Part of a small language model's weights.
Size: 4 heads of 64, 9.14M parameters.
Training: a variant of Muon for these matrices, 177M tokens.
MLP neurons of a small language model. Each row is named by its layer, matrix (up: input weights; down: output weights) and neuron, and shows model dimensions 16-207. Each number is 500 + 40 x the weight over its row's rms, rounded and kept within 0 to 999. Numbers have three digits each.
After each neuron's rows, "fires in" lists the words (lower case) most often at its 100 highest values on Wikipedia text that the model never trained on.

L3.up219:454514433511528508519458511572443532479513546568473419515520502524515485440464530504549520504492506512557504487431552505486447514482476464547458470524560551433568544422562522486450510466505549513476521463490491500521483525518444545538523488545551436502501434462541540490455519466507496520513538484578483457474536569546491522481557480448531513506545518515525486530506535438500528559548535444469475496462478473485518502467436544466550421551521540501462569519444483432521533588487513475560487487428514479412529494538451472543506542484445542517488477446499468428524489512436471459
L3.down219:523482514542528478412505466486525408459543390555475481476520512527572510525428447480481486537518462489553528466535514483510494516497516487447513434491534513488496531480531509521576556487570479434496534368508511499480526525502483461504543533556593486559530504540505502544475511469526472463455520543471525513468414510484465501517528472515533488451595498519429517483547613491520506463505510520525530467513558484435461423544491505584528541495528581489432444423478503575435473462557504473545528522491499514490481464492537539428436587526442506507507525532515470462495472488453574401
fires in: "january", "world", "early", "february", "each"

L8.up544:491489477511533511484501515483514502599451549499542509462527533414501468498488425536513508546583541497477537535487474506546502520506543507502540494504451625496458499488509509484431499488544477570550568507504474526485573549518436445522504482560481505521469515603540480482493479573486426543581487498484540573520521471543436519481416517521478476495546494474532457499459567519528441458488507503557513415500551580512448479437504438482450464456492522488497525520545468409509460512520475507550568530498481523511502508469480526475478469454504483405561500430439482521470511373551510518
L8.down544:540484515434451470524529502416483464523545402484480460548444467565517505502575488480565516515538469524518499500550469470562538508472480491558547494498471489424453429522497498522483483475441515500485428493489519438531443460506624505503471534499540491517541515509495554496456579487477530498510599430520473517486434503493537500493460501537503486459454437528462538456524495524485534512507542535498488470512591549449523536441480545504619534457524474507495520434507505538504502505418553559459497467483535485537470468488518562507506503526458500532440511474474459439476420436491408432
fires in: "to", "top", "town", "took"

L3.up274:487516485424473530487464475500540403422527518470534514546503493581494459478471557478453548495541466501511487541520519579423599459502449425471477519479500537428422469485512561511543504509491487556505513436468444502517553478554522534454529507500471324455496508492466529526449490550490490455465459466567476523471524548456540547459535503518530504509528548486534453477521478465473506528519509517474528543541411502511525476528459432483512494505530504500426494417513538562499545510451452525503521489465530461490539463450508515508528524528544499455502440544548526555511560536534542537
L3.down274:474524558519529543459539558504493520547441574467567413580545554455450515546531439451559582497483431519485569484497539534557526585503563541432525545501471460485513478427462484543451453524450514482539467521549472448475444422503453567507469418438511537535540549518433514519565467470425500505536523457420513488478506516533508491517496531506546499510516510515495530461469517515522572471514478556550477449439451557492512482496546493478533456506478509496452531508487537542566491551514587465543446488477459525527546480457440475474509461463434480523446478494482463449492496524476561466
fires in: "which", "some", "as", "although", "world", "suggested"

L9.up214:460504553521475452471470516517497525492562520546482528469427468499484489506465525431505563560459547519473506507494536386536492549578404525473464492573507511506482496444512493482476571541538484466508501492482442499472544492512438545532502492578505463523483463466447483492482511552535488512528452537446572473423512531501399511497523477498480509467474495507464537507437626494464433480506488515474553514496536512460437493482512474547507454542546529567513472491507478516467527448471456442478380452488477470505493492397506563611514491499506440435530506559484469486494510544478541489
L9.down214:517591478455480482442468488492511487522465463480565500549532586479497488466481585506512458542520517548481487512478498566514448450458501517518487535443501498477538470548494515446545489451466549496467493439494497559486527473467535469507535484489461581443526537461553547503479514517408499466407494510471468510548494497507619479453478461528519524496574491539565518519434482463546560528555471453467471558507423453515486542492519488463552521473493463415416521542511513466575495587495508473482526523603446499454504412514471446443439520471512468548431568487551521516508452447564472549
fires in: "with", "including", "although", "included", "states", "for"

L3.up478:444569481451384431502478501487458500485603509588437509486526447487502498504499537554480520530521518470489508447443568484400520500523533504546510541573437529588463523470519495486489483484507449464449448473468560520564475459475474563526513466542540472510555485506532518513518525462531599484425462467561524476475449509544556543485454557541450526463509468560473509543466492485565485467463467531543559553434590541529517430493490508519552407573479459538544430497474506481480477523533484536530496508483576507457435504453496446502474519502508491501470471437475473464522466473479510524
L3.down478:473467440509560513497584480507539491438520480557506528431566521525517521540437466440496459523523447522508432475489531515530487496437537450490475440480518503482591575467494506488496518598487548464433503574527486454450461569546479507536527487464511475534560499539439459488467515454509467481481542521480551505556566574502477499504446463561466445553481522502489506405561515434515490394459576536502518507541489465504572516494458476416540522488559559523441515525523423506472511474457516505474473571497430458503501475464490535479506552508447484467507508463516484523471487457441458504
fires in: "january", "lake", "silver", "parliament", "route", "railroad"

L2.up355:510527422539624504527504502442473541495455497450579524478505418516479492474485536536487484511596558514493481441520507501530509510445532475560462546502516559513443478488519520511483517482511385478446481483446512483611498517514493501494531537477529469482472425449495540561511445480495603470441584507531490462444520478497511504388556525509518545498482468480530466495503502445434480484535476510464544395418588489493450474512507494474509447490540463539547488509511470503494538437449543537500529509512455458508493555578519490457513539498538531464522498529525510532449470495468553510
L2.down355:501447503486450483435493526556506447473502514462503478476481584436500449547523429518432531456465452467519451542511423519483504489473456519456514495466468434484492494528554507485592480581470442572540480491500508588488485559525594464608502527487472560526487465595491488552475501533516372513518513555481476570538453497485513504535552474555489472560570513567412472456539522519541520577460525501531467548521471504493445541456442531465472512534519522508462537562450441494496555578494567492529576530427522553439537458491503539499489462496471553549504473477502495486511545518522552515
fires in: "new", "november", "grand", "henry", "nebraska"

L10.up139:494432496547464487544467510529520445572472484459466495507587502530500537578432538477495552426533486562537469469450537510541511532503467549533530511494542504555473536484528478552511462492473499526555459532471539535584492476529530502524538520526444565396471432521468543472537506535439451484484503556508533442501487484471496545518493548459498480474477547537505480475513498483533495492480512521532550548510541373429498536455435497524456468469439496418512522483494514522436557556499533581505561567511567572440434496484532517503477496465494516494466508596509459499475486476469540535
L10.down139:464539515442431454481541519489517464549512537508448556552567492427529553543526535451539534461530547500477533556608548486506491534489542486544492541528468439519520538513492444449468576551490571492479473429476512485526456512477576430460551524500505488509461433486500511488454457506586506510555493483555520459512494443458475486484502557556422510416530490491514572412502566520548485432451506470513470512499526531540444484543505500502513450525492496579465433433486495519602437467499527506459439543499448523464489521451509502455467462434507524563499458523544476515457499511505527557
fires in: "a", "july", "august", "june", "january", "april"

L3.up283:572491493517492506483514512483546475530484485516519466498500533507457568494526435487505475544456528447530450530456446468481502521603483507524506528467533466517521364482493521426488459468565509540526530492531493519450597482478549501501483535504465474469536535487429458493535532569484547495532484492542460570462422429572492533458484465502445553511497459447428516536421449462501512519553533548466495470550491509465443541455496489497526481499449543430541526455493517505502534506492508546495479500529529558543474460521506502526535454569531488388478438496560535496471372526498542464
L3.down283:526449523491517443484421520490462460536469521441535494514471535480462460510547557571520505479500525437479539469489567560510542524481457468475529528517501510397442540560479470469512497501494532477520512424496504500493539469492502502483529512470473442400454502504423485513454549499523441451549536466509487512493522494548532530582515491495485496525463473641513454483530480516522561514488479503525509421495554498528414492473518586495512458522463414547530566551457480503502522497555506449451462518549385485488423448536513543532519529533515594486564471561492536514518555474576522578
fires in: "two", "time", "former", "the", "new", "times"